Weights of a small GPT-style language model, trained from scratch on English Wikipedia: width 448, 732M tokens.
MLP neurons of a small language model. Each row is named by its layer, matrix (up: input weights) and neuron, and shows model dimensions 314-441. Each number is 128 + 24 x the weight over its row's rms, rounded and kept within 0 to 255.
A block is one neuron, or neurons of one layer that tend to fire together. After each block is what it responds to, as a language model described it from the Wikipedia text at the highest values.

L2.up1135 [119  98 133 150 129 151 116 138 157 162 101 137 164 115 138 178 127 130 147 155 127 162 126 165 118 131 127 105 114 106 118 108 104 148 112 140 138 109 122 128 143 119 154 151 167  98 102 152 144 142 121 129  65 166 147 171 156 128 114 111 159 107 119 118 127 119 104 110  86 152 150 105 124 157 145 127 118 143  93 132 157 121  44 112 143 146 134 156 129 113 127 171 125 147 125 164 137 178  98 119 104 122 131 119  58 121 119 105 135 132 166 123 105 152  67 164 137 140 117  91 134 143 139 119 178  91 119 146]
Responds to: The word "to" after verbs or nouns like failed, refused, left, went on, selected; also "of", "at", and name fragments.

L8.up105 [127 115 148 118 128  55 117  89 139 148  99 173 125 115 106 139 142 162 135 117 129 115 142 110 111 133 110 130 149 160 141 100 134 119 138 142 124 117 179 157 134 104 122 119  93  84 142 126 169 137  79 129  91 171  81  95 171 134 156 130 153 131  99 155 112 123 171 156 109 119 117 143 136  81 139 136 129 115 174 119 111 118 117 115 151 146 121 109 138 105 108 179 101  87 156 105  74 119 113 155  88 117 133 120 116 149 142 119 127 162 146 106 133 131 114 107 126 149 132 133 138 133 100 141 170 116 120 111]
L8.up649 [155 136 113 110 154 130 165 168 104 117 132 145 115 149 138 117 163 124 108 154 120 129 116 141 121 132 107 149  97 160  97  90 131 109 127 181 128 121 120 126 101 140 117  94  92 139 146 138 143 144 140 118  93 121 132 115 108  99 164 122 198 137 106 163 155 121 153 102  86 163 130 138 134 133 101 120 106 101 153 113  96 139 164 130 139 128 127 104 120 153 102 148 104 113 178 113 130  67 151 139 102 159 134 116 111 155 149 116 142 146 106 106 123 142 124  79 105 115 164 142 163 138 106 132 146 161 118 155]
L8.up1080 [101 110 156 142 196 105 175 111 176 145 188 165 129 121 112 128 129 118 103 130 150 104 151 131 126 113  97 141  73 149 118 125 119 139  81 141 171 152 132 167 122 107 161 157 131 114 153 151 174 138 160 106 130 161 125 134  89 125 141 131 143 107 108 116 112 157 162 105 134  84  98 136  81 115 140 109 109 162 150  95 103 136 121 125 137 113 128 116 141 134  85 145 137 115 165 137 110  88 132 121 131 127  82 163  87 116 122 123 133 107 178  85 133 160 135 107 173 125 132 122 119  86 139 154 110 165 138 124]
L8.up1103 [ 99 117 131 132 108 132 114 110 123  90 155 141 116  91 135 155 145 163 115 170 146 175 107 150 130 132 105 154 169 129 158 155 114 132 111 140  82 134 134 101 166 173  86 114 155 138 113 125 109 110 149 117 183 120 148 154 123 143 124 118 167 119 131 111 157  86  92 114 124 119 142 123 145 104 148 109 139 129 132 111  95 107 100 176 118  95 136 150 143  79 133 153 112  82  98 130 120 123 158 120 132 134 169 150 147 173  96 111  91 161 147  74 134 118 139  99 117 155  92 130 125 106 161 133  78 152 154 126]
L8.up1144 [125 137 122 101 147 152 131 132 116 114 140  95 117 121 121 154 164 115  98 105 103 122 166 143 126 138  91 136 104 147 152  84 121 114  91 129 145 170 120 135 110 113 145 140 119 121 139 145 106 126 190  84 132 123 104 139 149 100 168 109 156 109 129 105  94 147 139 135 123 107 147 104 113 152 143 114 112 132 187 122 114 169 127 172 124 131  92  93 174 116 169 146 113  87 128 134 140 142 133 145 142 174 142 147 112  57 153 138 116 127 143 111 122 143 126 151  85 121 107 112 164 166 126 128 159 137 145 131]
L8.up1605 [151 112 125 126  65 133 176 101 156  93 104 139 133 170 170 159 134 150 122 161 108 136 158 169 146 135  96  95 156 139 156 131 138 130 166 111 109 164 153 119 124  89 134  94 100 125 148 149 152 128 113 102 108 135 105  91 117 128 171 100 146  91 147 135 105 121 138  86 142 132 133 127 107 108 164  67 148 190 134 118 133 157 110 172 142 118 138 126  82 151 113 109 116 106 143 171 107 109 102 107 125 111 139 116 110  96 157 125 124 147 157 131 136 123 170 128 103  85 142  94 126 146 116 146 142 161 139 134]
L8.up1645 [165 153 117  81 126 111  85 114 111  88 140 108 128  97 186 152 163 148 125 122 134 109 106 104 111  98  94 110 137 146 121 123 134 112 107 103 157  81 106 134 135 114 132 147 121 131 113 121 102 141  94 120 134 111 107 126 147  66 132 117 156 119 150 112 132  66 133 117 150 149 142 157  95 135 150 125 104 121 165 115 134 101  92 161 141 126 120 125 162 121 140 123  93 105 125 130 145  79 143 155 145 127 138 119  78 147 152 110 146 119 149 129 110 120 150 138  76 110 112 131 124 107 100  89 133 119 162 119]
L8.up1737 [135 152 104 150 110 149 115 122 145 156 107 114 126 144 128 150 117 170 147 139 142  70 157 112 104 131 138 158 107  94 109 138 113  82 150 120 105  82 123  98 122 112 125 136 154 131 116  81  94 119 167 109 136 130  77 139  95 115 101 128 119 145 115 108 129 100 103 117 148 113 147  76 141 141 129 109 145 143 165 131 138  82 105  87 102 143 103  94 112 136 130 117  97 160 195 122 118 146 152 130 147 162  83 112  83 150 150 154  86 100  88  97 117 166 140 167 173 111  97 120 104 127  88 174 118 129 134 146]
Responds to: First word-piece of a surname right after a given name (Mikael Sal-omon, Curtis Per-ry), plus linking words in physical descriptions (roof with, slightly, bluish-black).

L4.up311 [105 150 113 116 107 144 127 130 139 106 138 123 155 174 140  86 154 148 122 157 128 137 131  92 112 145 129 160 152 167 106  94  82 116 144 130 136 129 114 125 155 107 137  99  84 109 141 143 154 105 108 150 162 115 123  98 101 121  95 109 106 126 140 143 143 110 142 136 134 104  79 150 118 151 103 130 143 138 134 105 163 107 147 117  99  93 123 163 104 131 103 143 155 158 123 136 108 122 178 115 135  79 154 130 104  91 185 137 140 120 142 149 101 128 117 132 117 142 110 121 137  76 149 115  81 128  98 153]
L4.up728 [114 121 135 140 148 154 140 115  77 111 123  73 131 175 149 114 102 140 119 158 117 104 138 152 154 103 157  91 135 135 150 128 125 137 130 169  90 118 201 156 131 157 131 111 149 126 140 105  68 110 126 123 121 123 116 137 147 161  98 118 129 106 124  97 164 103 184 116  93 172 129 103 152 148  78 117 179 128 118 136 122 119  95 103 131 111 126 140 159 142 140 134  95  95 134 153 134 132 143 127 105 118  99  72 183 131 111 114 131 139 129 127 168 128 143 125  98  96 138 129 133 130 130 175 118 101 137 109]
L4.up815 [163 101  96 134 169 179 129 117 138  75 122 107 145 145 144 105 109 131 120 113 122 132 142 122 143 153  92  44 166 139 136  98 113 112 112 108 127 114 112 100 149 104  97 129 179 135 133  97 116 184 142 138 119  77  89 160 188 130  89 129 137 125 111 127 126 160 133 137 138 116 113  97 143 117 114 172 144 128 138 158 137 106 117 125 136 117 106 100 109 131 141 125 153 102 159 126 136 140 205 103 129 122 126  68 162 125 158 136 120 157 159 163 126 158  98 122 162 157 151 128 116 119 138 115 166 127 109 121]
L4.up875 [120 142 125  80 129 166 120 143 110 109 140 111 104  98  96 134 117 156 161 167  94 157 116  95 164 141 159 158 148 150 142 130 111 150 145 100 145  98 120 134 118 153 130 102 116 119 142  95  94  91 159 113 104 134 119 139 174 137 145 123 163 141 143 107 157 143 150 106 131  93 121 140 141 125 131 137  95 161 170 120 154  91 145 186 154 154 139 113 133 138 133 139 176 111 161 135  73 131 164 102 140 112 157 124 113 125 113  82 173 178 153 145 130 180 108 201 154  94  85 140 170 153 166 126  74 166 115 123]
L4.up1256 [142 195  96 144 121 144 148 126  79 114 108  66 141 133 114 128 127 166 162 113 108 105 128 129 134 156 103 111 141 157 207 121 146 145 141  98 149 156 161 115 169 165 143 132 126 129 156 138 151 120  97 154 128 110 154 156 136 140  83  97 112 126 125  87 164 100 129 151 120 181 111 108 147 112 101 123 114 151 128 118 113 127 136 140 128 129 133 130 153 144 135 142 114 168 150 156 120  90 167  78  90 159  99 134  97 167 188 108 123 105 130 131 123 170 114 126 156 159 115 105 129 147 156 156  70 148 133 142]
L4.up1492 [121 133 136 144 154 145 120 170 138 105 121  92 149 166 140 157 103 150 121 142 117 113 135 103 139 120 137 130 124 114 149 100 136  98 100  83 134  96 149 119 145 133  98 116 161 133 174 133 107 116 145 114 117  84 117 151 112 134 116  87 115 164 138 145 150 113 142 114 121 123  97 115 138 110  73  75 116  98 141  97 131 117 150 158 123 153  93 139 108 130 116 150 133 143 110 137 130 157 153 133 144 111 150 108 124 115 114 121 148 121 162 127  78 157 180 133 107 185  97  82 126 119 110 134 149 105  83 104]
L4.up1514 [150 170 136 133 121 137 104 131 137 119 118 112 147 102 138 105 107 103 112 130 145 181  91 135 133 131 144 125 145 170 148 162  91 131 101 120 119 127 161 137 111 172  82 112 150 131 125 123  97 111 162 144  85 126  59 108 136 111 151 117 130 170 102 168 140  98 132 162 129 139 122  89 102 128 134 146 140 107 131 145 154 145 141 172 148 122 112 151 112 103 123 116 187  88 122 164 121 155  89 113 153 126 138 116 136 100  89 127 127  84 134 115 144 146 164 117 166 180  91 103 119 146 172 106 103 100 102 100]
L4.up1602 [149 117 103 115 141 132 127 167 158 125 123  90  95 164 152 153 132 153 141 104 107 128 126 153 164 125 124  95 148 133 143 155 127 124 116 171 128  89 104 119 154 157 101  94 124 108 117  96 109 126 169 166 144 148 130  96 118 150 144 132 122 106 156 144 110 147  90 143 129 127 150 148 130 138 115 139 137 131 152 156 177 110  98 128  94 143 147 158 141 125 164 152 127 123 132 112 124 104 143 184 119 105 136 163 125 157 123 176 142 160 155 148 122 150 121 121 127 155 176 102 132 162  75 131 132  88 121 144]
Responds to: Verbs or verb endings in narrative plot summaries that require a following complement, e.g., refuses (to), agree (to), arrive (in), handed (the).

L8.up37 [144 122 145 130 111  96 121 127 144 102 135  99 108 109 125 132  87 102  98 135 132 181 124 130 148 143 142 139 132 130 148 126 129 168 146 128 176  82 156 138 128  83 110  92 116 136  97 122 149 174 114 106 121 102  60 160 154 119 106 140 101 123 145 136 143 153 167 117 130 164 129  99 115 108 110 120  89 108 140 115 144 132 120  91 148  94 136 117 143 119 190 135  89  95 106 115 143 169  91 119 132 133 141 106 142  99 154 155 124 132 156 161  96 138  80  82 136 120 113 103  86 168 134 144 127 131 150 107]
L8.up159 [181 173 102  83 137 155 143 134 129  67 105 164 180 150 179 158  95 136 159 131 141 135 137 108 135 156 143  95 142  97 116 135 139 137 129 216 164  85 157 151 129 148 154 132 116  84 141 111 161 131  99 103 101 135 147 107 101 173  96 130 101 123 128 121 103 164 128 106 154 142 137 157 112 150 174 110 105 117 113 119 149 118 157 107 129 115 139 111 133 147 103 143 154 147 184 149 153 118 140 117 139 140 148 173 113 165 124 132 129  94 128 156  82 156 141 116  93 123 162 158 145 123 123  87 129 156 146  97]
L8.up193 [117 143 143 113 114 110 145 151 125  89 165 118 156 141 120 141 107 132  99 116 161 121 107 118 135 131 104 125 114 129 129 106  86 120 147 139 149 175 105 104 116 160 158 144 147 167 108 153 119 103 135 163 140 141 105 135 154  93 100 148 140 122  99 149 154  99 162 165 122 124 121 112 106 113 117 118  82 126 117 113  91 127 124 161 128 113  95 133 111 164 100 103 107 111 141  95 134 121 132 126 160 168 123 108 128 144 132 152 126 135 124 151 130 126 137  97 139 116 108 136  98 108  98  89 140 124 148 162]
L8.up1164 [148 189  88 117  82 126 122 151 126 168  93 187 118 140 135 160 120 111 135 144 150 148 146 149 176 117 116 118 126 177 115  95 112 109 131 111 136 106 132 137 124 102 156 148 171 114 183 121 143 126 119 102 154 139 141 137 120  94 162 148 124 107  97 121 112 140 124 142 111 123 134 113 131 117 133 115 115 118 124 139  95 138 108 137  89  91 151 121 122 133 123 131 100 114 104 138  65 118 144 114  99 174 149 147  90 151 100  90 173 101 117  90 120 131 152  83 171 142 115 147 105 171 127 152 137 148 138 131]
L8.up1314 [122 124 134 183 127 127  73 126 137 137 123 108 136 104 130 192 109 128 113 152  87 128 166 123 155 113 163 126 135 110 116 165 130 139 132 101 104 126 153 132 160 183 121 160 136 141 145 117 113 116 154 145 103 151 142 118 157 178 121 121 178 124 106 121 133 125 145 148 107 162 145 131 119 152 134 129 154 111 156 109 127 160 177 109 120 143 123 108 152 115 111 148 150 136  82 153 139 139 124 149 113 128  94 143 134 146 155 163 162 136  98 161 112  91 136 111 114 129 108 153 120 156 142 112  90 134 154 139]
L8.up1346 [151 159 146 124 136 127 166 157 139 126 112 114 132 105 105 121 115 130 114 166 102 137 136 109 149 131 126 161 140 120  77 151  91 128 114 135 173 120 131 146 118 102  90 147 123 118 154 136 151 149 124 135 146 167 119 184 149 114 144 130 147 160 165 151 130 164 192 100 141 151 110 120 139 135  99 126 144 136 159  57 106  95  80 127 126 139  82 150 169 124 142 135 105 150  83 110 112 132 107 119 156 119 117 141  98 121 151  88 121 143 114 118 133  98 118  83  88 122 139 139  99 110 115  93 145 207  81  67]
L8.up1682 [153 117 153 154 109 107 164 140 148  89  90 141 122  99 156 109 109 101 146 140 106 101 135 132  88  90 149 102 121 118 109 146 116 151 152 157 106  80 206 151 116 119 141 124 116 130  80  96 158 140 125 134 159 153 155  91  77 104  88  95 110 121 147 126 127 120 145 122 152 139  92 161 153 137 118 141 144 120 153  93 115  98 120 119 148 112 152 125 116 119 117  81 127 116 156 139 115 141 166 130 134 130  78 145 114 112 129 139 132 112 109 120 134 120 145 130 122 135 124 154 140 130 138 155 142 143  95 140]
L8.up1694 [116 155 161 120 128 105 133 123 127 154 151 180 118 144 175 116 122 120 119 108 105 118 133 156 133 163 147 138 105 107 158 108 170 154 121 162 164 114 155 111 170 113 120  87 103 128 102 128 123 137 158  92 100 104 102 123 162 134 116 110 128 125 114 123 121 192 105 141 180 149 145 153 154 110 116 115 129 133 102 204 165 127 112 136 129 122 115 176  93 167 150 130 124 108 150  87  73 179 101 126 109 143 137 152 140 130 148 114 119  99 132 174 114 129 137 131 124  85 127 114 150 106 173  90 146 167 142 152]
Responds to: Mostly "at" (also "to", "of", "attended") introducing an upcoming place or institution in biographies, e.g. studied law at, was at, attended.

L8.up23 [131 146  87 133 130  96 117 140 107  98  95 123 149 137 104 165 104  90 115 129 123 149 122 138 154 134 133  85  99 151 117 140 151 109  98 122 152 131 103 155 129 119 133 167 105 116 120 111 137 153 128 127 136  89 167 124 120 119 130 115 117 107  94 105 115 126 119 131 142 130 149 101 156 120 130 127  98 117 152 156 151 160 158 135 148 173 142 109 106 107 130 156 145 132 103 178  90 136 180 132  75 100 114 106 122 134 146 100 159 106 144 127 122 148 131  79 119 162 116 130 160  97  74 139  97 116 113 135]
L8.up340 [123 135 126 102 119 143  81 127  85  84 139 105 181 122 126 127 136 152 138 118 135 153 119 136  91 144 110 109 111 130 134 128 145 112  84 137 140 123 135 148 123 153 180 136 106  95 138  99 146 129  94 126 114 100  98 110 107 118 104 117 154 129  94 119 101  97  88 140 135 103 121  99 152 130 109 136 160  83 168 137 149 120 158 138 157 133 143 120 162  93  77 125 145 110 124 107 134 138 143 118 120 150 149  89 123 142 152 152 113 144 156  93 156 154 117 125  94 131  94 124 152 161 133 101 115 147 116  79]
L8.up498 [110 135 108 114 162 147 159 130 100 121 108  88 124 182 121  85 128 141 140 158 135 114 105 161 119 166 139 124 139 140  95 116 138 109 124 141 139 177 123 159 122 146 124 157 123 118 106 123 122 106 107 111 138 102  83 166 126 153 114 133 123 111 126  63 138 113  85 167  96 138 155 123 145 121 107  87 108 132 139 140 142 159 119 136 134 135 130 130 116 117 137 190 118 144 167 124 122 104  58  99 104  85 111 134 108 107 154 142 147 119 120 148 144 122 110 107 108 105 143 121 135 103 116 108 132  81 107 116]
L8.up1232 [149 140 129 158 187 112 110 107 117 122 105 120 131 145 144 114  68 114 118 135 109 124 147 140 130 112 134 133 152 120 102 160 122 118 118 125 121 102 155 122 133 150 132 132 121 135 136 133 116 104 150 112 111 114 110 136 148 149 151 145 148 119  81  80 120 127 175 116 107 119 112 135 158 117 132 125 123 143  75 164  96 101 132 143 123 150 131 138  96 144 174 205 137 108  90 123 128 123 141 142 146 157 127 168 143 105 105 158 146 136 123 135 103 146 133 145 128 123 109 148 139 126 119 123 120 133 127 154]
L8.up1362 [133 142 143  86 156 185 141 150 164 112 138 122 123 114 172 143 122 119 142 122 131 126 111 136 122 115 151 152 143 125 170 105 103 141 124 121 152 109 159 163 145 138 135 160 122 147 149  98 124  99 191 142 134  81 118 137 153 127  78 129 160 118  97  83  82 149 118 138 109 106 127 157 126 114  94  94 129 145 125 131 115 155 125 100 135 138 103 129 162 162 152 189 182 100 171 123 107 125 142 112 167 130 106  90 166 121 135 106 106 107 156 157 160 149 118 137  94  74 132 128 117 123 127 116 131 138 111  89]
L8.up1556 [137 141 143 134 123 115 129 152 147 135 119 115 100 139 163 148 117 137  77 112 121 134 126 141 111  86 121 149 109 116 160  75 123 152 140 123 121  83 178 152 191 185 111 107 112 115 141 133 117  76  88 158 125 131 148 115 120 100 174 103 150 138  90 120 173 119 123 123 109 107 171 152 149 175 100 115  78 140 127 118 143 118 123 118 142  94  91 128 123 161 149 161 134 138 160  98  93 114 144 147  60 146 115 153 149 163 138  95 154 120 132  99 106 110 138 167 154  91 188 123 160 132 105 110 105 142 103  90]
L8.up1652 [121 156 153 154 112 132 110 120 135 108 120  68 160 112 137 132 129 136 156 146 152 135 210 125  99 117 106 137  88  93 130 128 125 124 113  87 123 109 123 160 159 162 174 109 136 115 170 131 106 136 109 138 153 144 106 139 100 129  88 148 178 164 130 105 127 124  81  99 102 138 132  82 107 117 141 129 123 128 153 113 141 118 104 167  92 135 129 138 186 126 148 124 114 119 177 109 130 161 126 186 135 163 115 127  85 140 108 143 129 133 146 107 141 103 178 108 127 121 110 115 154 133 153 161 134 100 120 111]
L8.up1777 [135 138 140 157 115 114 140 121 129 115 163  94 121 112 166 116 140 107 134 137 128 142  99 158 136 142 147  89 123 149 108 129 104 141 101 146 111 103 172 142 165 105 134 129 141 111 123  94 144 142 109  89 121 149 135 162 137 129 162 100 142 161 120 117 124 135  70  79 164 125 124 102 144 135 124 122 136 105 145 142 152 107 142 223 110 142 122 158 166 118 138 113 144 129 153 125 139 196 133 141  98 175 153 155 172 158 131 180 139 131 151 127 164 107 128 114 111 111 176 142 139 111 156 140 102 130 112 125]
Responds to: Past-tense transitive verbs of taking, gaining or transferring in biographical narrative, e.g. took (his place, over, up), obtained, received, donated; also weaker hits on numbers in sports tables.

L2.up192 [154 116 107 111 116 175 165 158 109 174 164 153 151 161 114  60 129 115  81 146 114 146 175 138 138 104 150  95 111 127 167  57 145 131 136 142 177 163 131 168 104 151 135 109 117  64 163 134 127 141  94 129 159  93 138 124 150 126 115 144 116 107 126 110 117 145  96 126 110 147 118 164 124 137 123 126 119 141 131  99 156 100 146 140 156 132 165  93 159 109 128 124 138 142 126 171 157 139  90  81  84 155 156 128 111 160 132 110 138  96 125  87 145 161 139 104 118 135  64 139 186 129 143 114 102 128 140 153]
Responds to: Final token of a verb, often the closing piece of a split word, after "to" or a subject and before its object, e.g. man-age, celebr-ate, publ-ishes, start.

L2.up694 [146 137 137 152 151 168 137 111  84 115 164 190 141  80 130 101 132 138 181 129 106 135  92 104 122 169 118 140 147  91 151 118  77 122  86 117 128 128 154 127 157 126 118 106 112  95 129  77 142 164 126 151 161  66  97 127 176 127 141 110 126  98 137 136 125 135 140 192 151  90 116 179  80 125 124 156 106 107 187 111 110  81 160 196 142 137 122 144 139 151 136 134 150  74 131  80 117 166 136 132 148 139 178 121 127  88 141 133 132 127 120 124 146 151 103 128  68 105  97 104 112  86 155  85 164 149  95  93]
Responds to: Short word-internal pieces right after a word's first letter or cluster, often "it", across varied text: wh-it-ewash, Tw-it-ter, spl-it, wa-it-er.

L4.up225 [124 115 118  92 129 110 167 115 131 187  99 124  97 131 132  84  78 126 120 173  93 138  97 130 128 142  99  90 135 149 150 144  95 105 125 144 104  76 117 148 136 157  75 149 158 130 128 125 132 132 100 118 151 118 141 145 146 132  99 150 144 142 134 152 136 113 153 122 119 144 106 125 114 139 135 128 111 140 128 149 124 160 108 114 127 143 108 123  93 103 120 117 176 117 174 162 173  94  97 112 108 136 107 173 162 161 134 129 150 117 136 177 140  99 164 139 130 129 138 131 128 110 150 132 143 137 162  87]
L4.up500 [ 75 110 121 127 156 128 137 159 153 112 151 140 117 107 132 128 114 158  78 123 162 135  93 115 113 148 141 110 130 110 125 124 131 165 154 114 116 122 131 149 148  57 151 128 158 133 122 128 166 202 104 166 157 125 122 137 138  97  94  74 120 131  93  81 118 132 146  83  95 139 169 135  74 132 118 161 122  89 175 145 129  97 160 128 131 122 100  98 121  92 108 117 103  69 118 144 125  71 110 170 118 177 140 131 183 104 125  81 112 135 152 118 160 160 151 129 116 120 130 149 113 125 121 161 130 122 167 107]
L4.up543 [155 165 120 161  93 111 157 147 116  68 114 130 115 131 118  75 137 148 138 129 108 124 188 151 116 106  53 120  91 146 111 132 148 142 151 135 113  96 127 160 114 156 132  89 126 121 162 143 150 147 111 126 148 122 116 109 126 118 125 117 106 147 141 179 149 134 147 157 100 144 140 122  96 146 144 117 111 100 133 114  96  97 111 126 137 119 108 136 112 153 113 163 119 155 133 109 119 112 129 124  93 132 106  93 121 132 143 116 125 137 121 150 146 120 138  95 119 118 151 155 164  92 118 163 114 194 139  97]
L4.up716 [121 135  94 101 139 129 130 106 169 134 100 148 136 132 128  75 140 118 144 100 130 137 131 126 122 124  86 119 157 173  99 109 103 143 146 132 124 132 131 133 142 122 142 115 142 139 153 131 165 138 189 137 155  79 110 124 146 137  99 126 130 174 150 120 146 121 140 141 149 136 103 124 111 137 197 126 139 144 131 107 105 152  74 133 135 103 154 149 138 122 150 137 130 121 132 115 127 147 125  75  96 117 121 146 158 128 117 116 163 149 122 122 106 138 156 109  84 132  96 143 128 131 136 135 123 159 115  87]
L4.up747 [149 150 128 158 135 118 163 127 109 114 132 121 111 107 130 137 101 149 134 157 135 100 120 144 138  73 113  84 141  96 151 118 174 157 158 124 123 107 174 129 141  79 141 117 128 114 119  75 112 125 153 149  95 154 115 159 148  94  81 129 119 114  89 162 156 132 118 149 134 109 165  88 137 189 129 102 143  94 138 112 108 115 147 123 205 104 165 131 144  99 138 129 135 100 112 132 127 163 157 103 137  83 123 151 132 125 156 100 121 112 118 139 148 111 144 117 112 127 161 125 132 136  91 108 153 175 137 137]
L4.up866 [149 124 163 155 121 105 135 171 164 117 111 141 109 112 136 116 132 137 131 161 121 133 143 132 154 158 158 113 110 116 102 141 141 116 122 136 141 118 176 165 125  95 121 113 172 167 133 133 141 148 102 106 102 111 119  88 132  86 116 118 128 120  99 132 108 116 126 185 124 118 128  96 131 120  69 149 162 125 111 140 161  84 101 108  96  69 149 173 100 170 165 166 101  92 117 137 107  96 137 158 148 137 135 168 126 165 170 124 188 135 151 140 123 138 117 118 118 131 125 144 124 122 136 119 123 119 150 125]
L4.up1596 [148 167 137 146  89 110 144  87 152 108 147 102 119 137 145 117 154 180 117 158 114 100 138 119 123 119  87  89 183 157 102  97 117 115 127 118 112 128 100 118 148 153 161 136 153 117 110 159 122 152 126 144 192  92 140 127 133 122 174 126  97 129 144 133 136 145 106 118 108 139 134 134 111 101 108 135 161 152 123  91 130 124 130 146 169  93 118 109 108 116 139 120  86 104 117 148 132 106 142 118 127 106 106 128 113  85 127 123 169 116 123 161 130 174 147  69 148 134 146 173 137 140 171 144 156 137 147 113]
L4.up1755 [112 155 116 169  96 129 122 133 110  77 111 164  74 114 154 132 109 141 177 132 114 142 110 158 144 136 135 116 134 130 134 123 117 107 104 145 124 104 164  79 107 131 157 133 127 134  89 166 107 126 164 140  94 138 124 136 118 114 120 135 116 129 113 124 150 133 120 117 176 124 128 110 148 151 132 143 130 120  89 110 179 114 113 121 133 119  93 163 136 184 144 125 147 125 117 169 103 159 156 109 138 169 107 142 119 160 109 112 129 127 151 103 176 124  89 135 129 165 123 139 151  91 157 161 100 111  80 119]
Responds to: The word at before places or institutions (professor at Giessen, at Fort Belvoir) and in idioms like at stake, at least, at all.

L4.up76 [124 124 156 129 155  98  75 162 131 159 151 109  82 108 129 136 114 147 125 129  98 149 121  86 137 112 139  88 115 143 104 131 163 150 124 129 121  95 136 107 190 147 156  88 128 103 144 160 134 147 130 142 133 147 127  98 171 125 169 132 157 143 137 130 131  98 131 139 149 136 145  95 130 137 127 121 138  93 108 144 152  98 165 176 157 150  88 154 113 135 126 105 103 156 143 111  77 158 148 161 159 118 142 145 140 115 183 123 152 152 129 108 150 169 144 165  93 112 147 108 113 148 102  98 163 157 145 168]
L4.up653 [139 121 143 103 132 120 135 137 127 113 134 160 157 116 136 128 103 111 131 126 114 121 165 124 149 123  68 108 126 142 121 132 115  76 140 100 135  91 105 118 158 164 106  93 152 119 110 105  94 115 117 121 119 118 117 120 156 121 127 166 100 135 107 114 117 144 103 140 140 121 133 156 133  80 123 123 129  88 135 139 125 172  90 172 121 112 167 127 130 114 114 100 126 111 109  98 164 155 102 114 126 109 134 100  83 120 126 159 157 182 118  67  99 112 143 127 147  95 114 146 150 143 128 145  96 153 149 137]
L4.up751 [103  76 154 156 140 122 100 158 157 101 132 136  97 122 160 157 116 134 134 115 141 160 135 132 121  96 116 149 132 140  93 125 114 164 124 119 187 155 124 140 156 141 121 140  83 152 114 112 163 159 171 158 104 126 119  83 177 101 158  91 186 126 150  76 123 126 125 144 158 140 129 128 135 102 120 158 175 100 168 101 140 140 123 112 113  77 116 151 138 154 105 127 198 128 144 116 106 148 178 122 143  93  90 140 136  85 185 155 128 138 146  99 160 130 113 145  96  52 156 123 102 104 180 109 134 175  90 173]
L4.up806 [179 138 111 144 168 154 137 104 149 158 143  99 132 139  73 126 111 163 132 117 126 115 147 112 104 109 147 117 114 158 148 181 131 149 135 144 150 113 156 132  97 132 108 113  93 173 122 125 113 138 138 120 142 105 172 105 136 151  70 103 117 151 132 106 137 116  50 134 135 118 130 166  94 117  92 158 130 147 164 138 141 115 158 128 139 134 136 112 108 116 182 108 138 127  63 111  70 133 102 121 120 168 130 158 156  87 140 159 140 122 114 102 108 172 123 144 138  70 148 177 136 119 121 139 113 150 149  74]
L4.up914 [178 132 130 138 108 102  92 117 113 114 182 166 114 102  88 144 116 155 114 154 113 172 131 137  92 126 134 127 112 128 156 154 191 138 131 152 122 141 125 111 140  99 136 150 117 156 147 140 184 111 104 141  86 139 135 132 157 146 126 142 148 139 129 108 145 159 119 141 108  68 113  89 141 108 130 138  95 127 145 147 100 117 135 156 134 154 126 108  83 148  90 103 145  90 108 127 118 163 131 109 136 128  99 156 125  73 138 119 142 146 117 123 121 113  94 128 141 123 121 142 135  84 112 120  91 158 122 114]
L4.up1255 [124 110 152 117 115 131  64 122 161 115 141 133 144 110 156 135 138 128 174 191 172 100  87  93 130  81 140 171 131 110 121 167 129 127 132 110 149 109 128 128 143 143 157 106 151 128  84  98 140 152 146 137 138 119 168 114 161 177 119 114 123 125  87 110 114 159 162 130  97 129 141 129 128 119 159  98 172 144 145 109 127 161 126 151 131 131 128 109 142 141 145 137 106 108 111 102 120 129 149  96 173 159  89 146 156 147 124 123 115 180 117 117 123 133 133 116 153 137 109 153 132 101 102 149 127 148 123 127]
L4.up1590 [ 92 132 154  79 129 179 136  94 151 157 166 156  95  83 125 113 153 118 117 139 119 104 130 120 129 141 119 119 106 127 121 110 151 122 114 186 109 134 125 151 154 106 114 113 139 129 115 136 144 112 148 145 100 149 122 152 129 129 160 114 115 107  94  97 106 127 142 137 112 119 112 110 157 111 123 129 173 133 120 118 153  81 147 112 149 138 153 107 129 112 158 125 135  70 133 114 108 120 130 138 183 130 164 100 128 117 160 166 124 155 128 151 167 159 134 155 185 160 113 163 135 109 122 120 109 149 169 124]
L4.up1652 [143 108  94 135  91 126  97 152 147 153 126 133 119 155 131 128 100 160 140  92 144 164 130 150 138 102 128 127 124 106 110  93 107 121 122 106 148 124 138 131 129 139 169 104 110 148 123 120 145 129 149 143  82 146 199  97 152 111 130 121 119 137 160  89 124 153 110 143 119 129 133 137 125  85 127 116 157 101 161 146 150 131 125 150 120 121 141  58 154 117 137  84 105 142 164 147 132 155 137 170 129 114 119 103 164  99 137 205 166 154 133 116 107 133 127 137 135  96 106 160 123 101 133 147 142 134 120 132]
Responds to: Word-piece tokens directly after a word's first consonant cluster, often "re", mostly in names and rare words in lists or tables, e.g. Sh-re-k, Sp-re-e, cl-and-estine.